{"n_layer": 16, "d_model": 192, "n_head": 6, "n_kv_head": 2, "head_dim": 64, "d_mlp": 384, "vocab_size": 8192, "activation": "swiglu", "norm": "rmsnorm", "norm_place": "pre", "norm_eps": 1e-05, "positions": "rope", "rope_base": 10000.0, "rope_fraction": 1.0, "qk_norm": false, "attn_scale": 0.125, "bias": "qkv", "tie_embeddings": true, "parallel_block": false, "init": "normal", "init_std_qkv": 0.0361, "init_std_o": 0.00637, "init_std_up": 0.0361, "init_std_down": 0.00637, "optimizer": "adamw", "lr": 0.00247, "beta1": 0.9, "beta2": 0.95, "weight_decay": 0.11, "lr_head": 0.00915, "grad_clip": 2.0, "warmup_steps": 506, "schedule": "wsd", "decay_fraction": 1.0, "decay_shape": "linear", "final_lr_fraction": 0.0, "batch_tokens": 131072, "seq_len": 384, "doc_mask": true, "train_tokens": 482500000, "steps": 3682, "dataset": "wikipedia_en"}
MLP neurons of a small language model. Each row is named by its layer, matrix (gate and up: input weights) and neuron, and shows model dimensions 0-191. Each number is 128 + 32 x the weight over its row's rms, rounded and kept within 0 to 255. Numbers have three digits each. A neuron's up and down rows have the sign that makes its largest values positive.
After each neuron's rows, "fires on" lists the tokens most often at its 100 highest values on Wikipedia text that the model never trained on.

L6.gate122:136066161093104187127119176124067140153138155220170150106112144153120104129076121150101158126115123150127090179159154136079131102106130146168125117149114190135126100141123116132122131044140121176104138150127088126107105091129095122138175173150150108107093107193116050191144123115129123151158171167134125172100105124125110117094140183110073170178116111149129094116104133172167158077163183175125108159151100140114069113199123178100172141106117081176136119148156190115166133093127114109136091128154131125135157112095055152140139174187132147115142101137118116117141096093210213076
L6.up122:125154113080076117090124109088060129113144191129113115149123124067168105144125077191119121087095108142222110162147104073080126111092139136159190065151143110159096139144179155089107152122122116092080161131136134130106127122082151109119050115167171096102077163124137110086174121172120151095119094138117143102050119141143135173066116165135089070140132135109133077106108163142153152103119179124173155100181148093134129110132093085106135152133125133158188145115150128085165149116100126135151086137150084164142150127117116118184082165110126148182174087139089121061149056067168152126
fires on: " \"", " '", " (\""

L7.gate172:116120039130096093089143130133110140168139106174102090117116112102094132040140153063145163102141181131164157117084126101083065098166100130116133152171148101112144129155141138104162156106174157165059113169126132167160178102098153137109078169074110096067177113162167103127129099107152128090119106178131166125114201159113156179122149133140123086127165072156081055091137170104132122106127132118091143125106128104077150125058145169064160095093097068155116117160108124136192130165129139158072185134116150125132111106139130156136164155127129142151127092066156130119118074101081129071
L7.up172:213136138150099154160187132114116104110172129174150122163120081109081110102116107146117138130105100126124170104048117139166103083153128161114139103170138112124122088101075071103164108175136193167092115181046061139104112138138107137118130181084136077119143118097125125181096111131074088089187131173113139179075133132070187146107122089128127155156089123163192127126111155123140125168172143120116202110097152103117137124078049146127154185112194097108194163176159080111127149104150113147118144116135122161132162119104151133128154116102131146161091142100153124121082162113137201158
fires on: "os", "/", "art", "eat", "ig", "ole"

L2.gate191:091129125089140139171142108120148140133176131116139083102110093095131194145083159141121122125144101112167090114098160099106153127173137153129125166072156122098148094154131092084076170147122168137127180155156126173152125116112183131154083126143102118156128070123066185124123145179161150169117087192118112131028151104185133121139109157160143155100064159143162158115129120145087066116053132119117102134106132158072125125151102182098191126164134135189110073040165088148172139063142088139094115128086123185113149114139106135159127099097131087134116158144142158156106084126122192203
L2.up191:120112117121094117127110099159136144080164092098142120168112146189142142147141083154176081125093116171124132171094135149145096125075151082099172209100103111142169114097138149101099095126149174157096200129118080137121117169135114112158080120126148153168155118038110149104090105143119116130121068149142151088136135092049126118152094208128157097154102118072068135094134073129142084138111155128116114089137106115184032160082118114113083087075126114149113170171151118111144103159138073173107137153136086129107055119110129191168148082118084139099111109143073113087146102085158143158
fires on: "l", "s", "d", "est", "t", "v"

L2.gate214:118147152146146117115144134088135158183108121159144126123140170119091130051079131097104142155091073183124121143102085107133118149161159120074092132132103187145061136161203142100126078084106155165117109184105188119141135112134117165100087088121107080168093128166198143075105113130079142088086145077136060084128142124104117156158119110112154175143113074132135065167134190100143052126066073137109148142135166130141134133186127110089166162114098134139141152102135117118152126110166098156173138147136172141115174133104097154102089112038116143115120079107060133123137096100181134066
L2.up214:160114123116127083157115090164125151151082130124122193103145106095153144170083131119151161107116117084173126146073096099141050184128156092136102102132139145104094138127141178080117141122138145104082075108156146125084127158165120108103088154123110123129075136113111198144170131107103159216065136098103199169107112151087138057134108186088158120126136091115138059084152101131150137073097107149147084142131156128131160169180106057111053099150151128111168178085092178138122155104087115129151179137205165171121150152141135102143121079140145090169099167122142167152110107140126191121
fires on: " has", " have", "'"

L2.gate44:134114168124118082145076146156125191117139123134128110164136132118140128106148084123110138135121129126136150106134105104149131099132146132056110146065155065121161064131109071094109144151142076196135152088066133123118073135097147195114099113176141121127168131126184169176174135167111135117112137050131129153131133115159132135129121149150092154147155133089166110117144142130162119092130118139153147091128189169112161108096133153068123087185067158187145107140140135093163161081146083112217149145065154133085118176231104135198143113143145108202136158122133090182155121147139052156
L2.up44:106066164150188145087128142077133123171130129095129121118134174084181088132140110170120132116081146073128106095128112150107112145089145068123165122134116131152166125125146126132102110182133183147141126200104118119143123168169066095179156134069151164139073129047119179084112123197068090194129083105114057136144137087137112104136114147116128132133105142100174137103146122122135127078100165093121093138119105099182136137134190095070147135080153057184153132173066134117157141143117113120137136129191158208118140078110137167163175127150146086085085198148147122116106142100154128129
fires on: "l", "d", "e"

L5.gate3:087144168135183128104188161119112094164132137091119116170128156156109138070117154137110132153111060124116112094150048128138144078133154111108132166105124071032085112134054206057107130143130148158172138117136183145163162109122125094203072086085156143166136051159096136084130123098187094084161167162164131069171180127131117131142120102119163118119131105112142117144074121135113121151111142115131096148094127133091200153109101147118089149176121121177161086140160075135161102116128136105083134066176109121116133124138166119123146168091150090112128109132131093063127128194154099141
L5.up3:153098148134164048135091137111141143172125166128130144130111143131161128125158140139126184121141122114120136104107094086137130116089105098177111014158062154132110231153184180145107096166161110088071143115182152126122158135076154125180084147090189152146114108155119166094115179136120089185139104102113101137184116127077101108100120152133119092082117149109131129057115163093139162057119126120090114120088114064107102171130151145122112126132099163108100176094100146125118101128145165096096129086131125168056136112154156156134131134094132135082132103172194160178117063111077148085
fires on: "ie", "'", "}", "a", " Q"

L5.gate230:130126076099164153108194106108112165049118178103106175158152153123095111178141120153106128073102128130095176111155106089078166119117142095093117147158097122134114158138116143156083169126105130116091129071101191107189149096081119087121068102097161104108138143116118096098140155126116096122091084115123111074086154138129127061167144129119191134070142080160095139109079197118189102118140141090107134142140132067127099140137168159138084078101145192153092124157154124120128103178170094142173084144080093128105152098188172125138171156183112093129098078172090079148148107141199126103
L5.up230:128121104141132070114050120146146170098101115141144019117143140138126119093046191129103134179084143086139119133104102171111103151162164124145078096150134146122116109062105122120139143080133159150153122155152128178124064116132162053115157132143121170069112068136149144154093135183127141137194062134142166108157094128065110141087089165090109137100140143118121099153138155133151155098113164076110153131152120161105125102127103106114139089153119125147193115148164183145130084088132164066112119071123150166158083139069091106153178150159094103158115097112179092159186055122127102137
fires on: "ric", "ic", "ate", "able", "ical"

L3.gate18:163128145108123105177130160163162174116135101163130121157148155140073124164100115110114156184196144145194127163138165115136136124156126093137184150120105182118160202065166117150106136090182163148116118143069114109136148072105113119160148181103117123110173113135157112175176135114137195075148094103147124095146147085141175120112047156119122131091144180142200178165102101111144158087132135152140187120099149132141073129127153157115135154086156119113047180041090118154194136131197112120135114147160133107173198176120137055123145131138160151092104118129114172141112101138142123107
L3.up18:163093198123066136109142112129139141120136147164136154149170147103183154110198133141180155100210120118128117090119111122112086155133145105158137119034151142131091124134113137142138160158144174104113122135084179108077162082122089196115087139127155131120098129096163111152137124116155143174099125090088151098058085106149140123163167144135179145140068035154144066117156171087101120140077123191083098150162090166170118142144147142140172106160133128139162100105079158124142083144163104136107152103182106185132106158158146081090167130116175159142192098131159097066102081146135110166
fires on: "s", " are", "ens", " have", "useum", " has"

L2.gate71:077140179096117171152191113163071089101146113109149167134149145167129151115133130157156114150086059137120114135133143177127176131076154130122108102092153109144096149073182083124124127147165200070128158145143122150083126125068130207151125139079126075140174138160092174120124129061137106142077067142147113151087129182127119148113128172071076059165136152131135111125165149084105127126130111182144075126125121165116095131207109136172130098149113145164149116157127126157165168141122167107116104184128134056129147136139114166150153132110108114077101145181123151192153107078205189138
L2.up71:129084160099080124103120142070060126093161104126127171142154131087122143150178139153107148096044132114250176153109118165129108177146085115150115173139132166075108098135125120087088162132133122132135097115162162132124148093141145111134164156174148124158104091076086123092097159143192103124093172163070146066167159164156099158082137126061071103136060124159124108131115150148098119122099010099115134140112124130142126163133102133114090161118149122177126111075133126106158128108096143118116112113157036148109132128150076132101153120086127090109140111141138204117101116133145076107
fires on: " \"", " “"

L7.gate369:152190135103148134109094164085155086152162185165139121156105139049134120052116151109149107175128108090140158123134124139165152167115118054164141146129084177141090161143124145127138077196158204110119186135153152132139156145144102112200088099112101116106084134145123103141138174246100152084137140129095148114124156134118142182083114152140098114125123163192168123137092156137142081112126115143154104182120156108172183098178117105120095103145124187141155150144112130089127118089131153162156109075146098167126086158117091132091127128093151177139095067180127110112153080073153083179
L7.up369:168135139109084118109185107120121142160184097101132112108146164143090090110052188139189153118148098108129130221106083115083107129132147101130132143168132133097103146107119065138163187115127131173079104135101134108119109098157124101173083092151101089124145179112147167071129142118153151120136114147107141146129131118143219116080076163136061077095116165207141087172136138069099178114144092107166133101179144119137142105152135072131143119124167108104194104162144141136076164080174138155144103114171082111153073201094134114137134154074119128111148177150168084100135105126169103171
fires on: "\"", "'"

L3.gate231:138132160118090123083141140080111160130183142102084043160155145061176156104083146127120140131096188115122087149150192089136116164127150185109179125218081141100129145148150107145175096216149128125191166109141151140099175145104101190125129125125139136160091128113129138140130132182126144189148177128127147097133153090107125153083116086125099154131109093139113090138095124095148096125128049144122140077092098148100170065086180138175098161162091054163109140145116174145102153148167136125127122140150102113075096188125169134100094141145122156124164156101100188110118186145178124145
L3.up231:154157138140131156115156119087150128189117128139180073123175181160143144075089159169137144094128121096147134191142123086157118146118165111044159133123078086096122079135117116131152145159108105136131206107146154197136176191141166142155082151119106135191100127150181126054064111125210123109139139111147130112148141174125122174135099108089089100122144139170121108172126094112100130170093094097144159094126115200121175169187153109110202096154134121184162111096169145133129169174182110084160104137125095136071146161169164135133097167084126144114144181127123130121096163152169094126
fires on: " by", ":"

L5.gate155:159147122137089164089099140180171151072120145175097133110140122170174146115126138118074125117089122171114134157143123120173131155150202169124123117126130129168132141136146080117199106146178102133175116068163143156144140134150128119148116095135166132169121120078119090132076153141127213172156111089154143103102171131139139177168099143123077154088109174164139152178120167118172172125126116140145125068135133130047179130018121189152149131097118106155183116061166101051161150135161116173137085168056114121174167145134134112138151094128112155124104102133100159117136163113178145064
L5.up155:149117157159139117149144153143126107176121155096094108070090114109121122119106137127125109138097112155137122087105118067097160133109149108135147163141107206114191065170110137124158098115144144094098111127114101121162164087163135128128174179085112178151160125183115101117131157177161106166128138073175151097125146154133185190157123115157116174159124106115136175079173098098146051105170069073164112080064070117110132087172103139103111156071158106118165093179081135168112122154208112054095076160104115126124164123109140171106068139102087124074148104167085163168111098099150112122
fires on: " by", " \"", " song", "\"", " You"

L2.gate274:099066084126109138112135146112087102083130088126168147176080108124085167072106093189164074095155134082167215156095116137108091160107129122098114135095132104078106096114109134115117112088175150060098123123101163137148091121167073103136181098139124084089116124172132201069104121053166169152098213144161103089108141137122139079108166124113104145080141105129168092131142094130137138112088128077106093111143160122087094134182037089127142074069111131159104075148154145124111086117135125138105119158068107096182135124169100153146132173110153161119124104109149151157145126095137131097
L2.up274:184115138113103116077085099106108163099103152141147143171118081145089127199137133152131076131119103116094117133155151094111132114129047113184170173165107085135156095164190105125106086128110138142147212084178101098090107175145146150128087155132117154066130075110163126112093096135110158132115106089072150092119116109051096139124129203180155130123147116065131142124098138196157106100173178120116141150126143093211177176154103077101094197145118066072122133158169145118143076178097170120133120106073142079119124126125157153125106121124125123140126091159142117143152145109158077154
fires on: "g", "ph"

L2.gate303:123110143096125128105114109117180068096146094081082174104089156113153185168140138085123078185193105166103188182105182158125185150137143131110109162119137151115111089127164108136089100157097175104109115163127134121090117145128114160145166101178126133122132138131202051160101148150157167195072110158127073125115129134145189104117131207101179123100131166151122138121147084106123117146059152068093115131100134163197110156164153087117092122114191150137084162099148139151141115139173130145119040170116118095123174153185104107156161134162083121094145197138141155128143131096132133118
L2.up303:153147122144169125113102139004191108145129157112093162165099149154122140137105130057147078138118101155184094138167122129120125164100116167147112166100112135128120104181133065139137063140134179114141176147087015117119104123125166111132159109129109079144152109209116053156151146122161166127124120126111111066157089154135147162143180177127134179157091155141125113132143056099150099137092140080182086081109161161147108105087128123146121156129125154138163150099153128149158141117110204170115057114139148128105138084159096081124167162097106120095150091155137147154120138069137141165
fires on: "===\n", " |\n", " ===\n", "==\n", " ====\n", "====\n"

L5.gate221:127093094150161110149190084084163165109140154127134131110128098154128142153132087119137123087131252120058131188099093139064168135160166163052146150173167115134101172101084133102122077121149093163151114125150112156109149060211159187074165172111069086094126102114097129153113147157158174130114133123131107163167143085173146154099183128126167149099099138137144106130094068088111090113081079064107093090145163118137142128110072149067055092131134139129111119147160136093158127094144154126110088142160090093143134078127127138120152151154121127120151083172151141145161138132138131106
L5.up221:120080138149053140105141112116122116080144110152107143105192076086095169130103150069122058092079131103101108064196124080147131115091061094092212118126138087157142191106127126134091118138057147158128124100124097058095137162149100111098126132140092142096127086090125121112108131117189120178100153149091142108097126126142149121147148150167121094138101112093152106167109075107167146098146112149196120104135164101107123145130132141119121108108085158128099151146098093143149103109097090156081140058146081147169124089117113135141061200082118219119135114137144160085150119126135122034
fires on: " City", " University", "os", "g", "ph", "ig"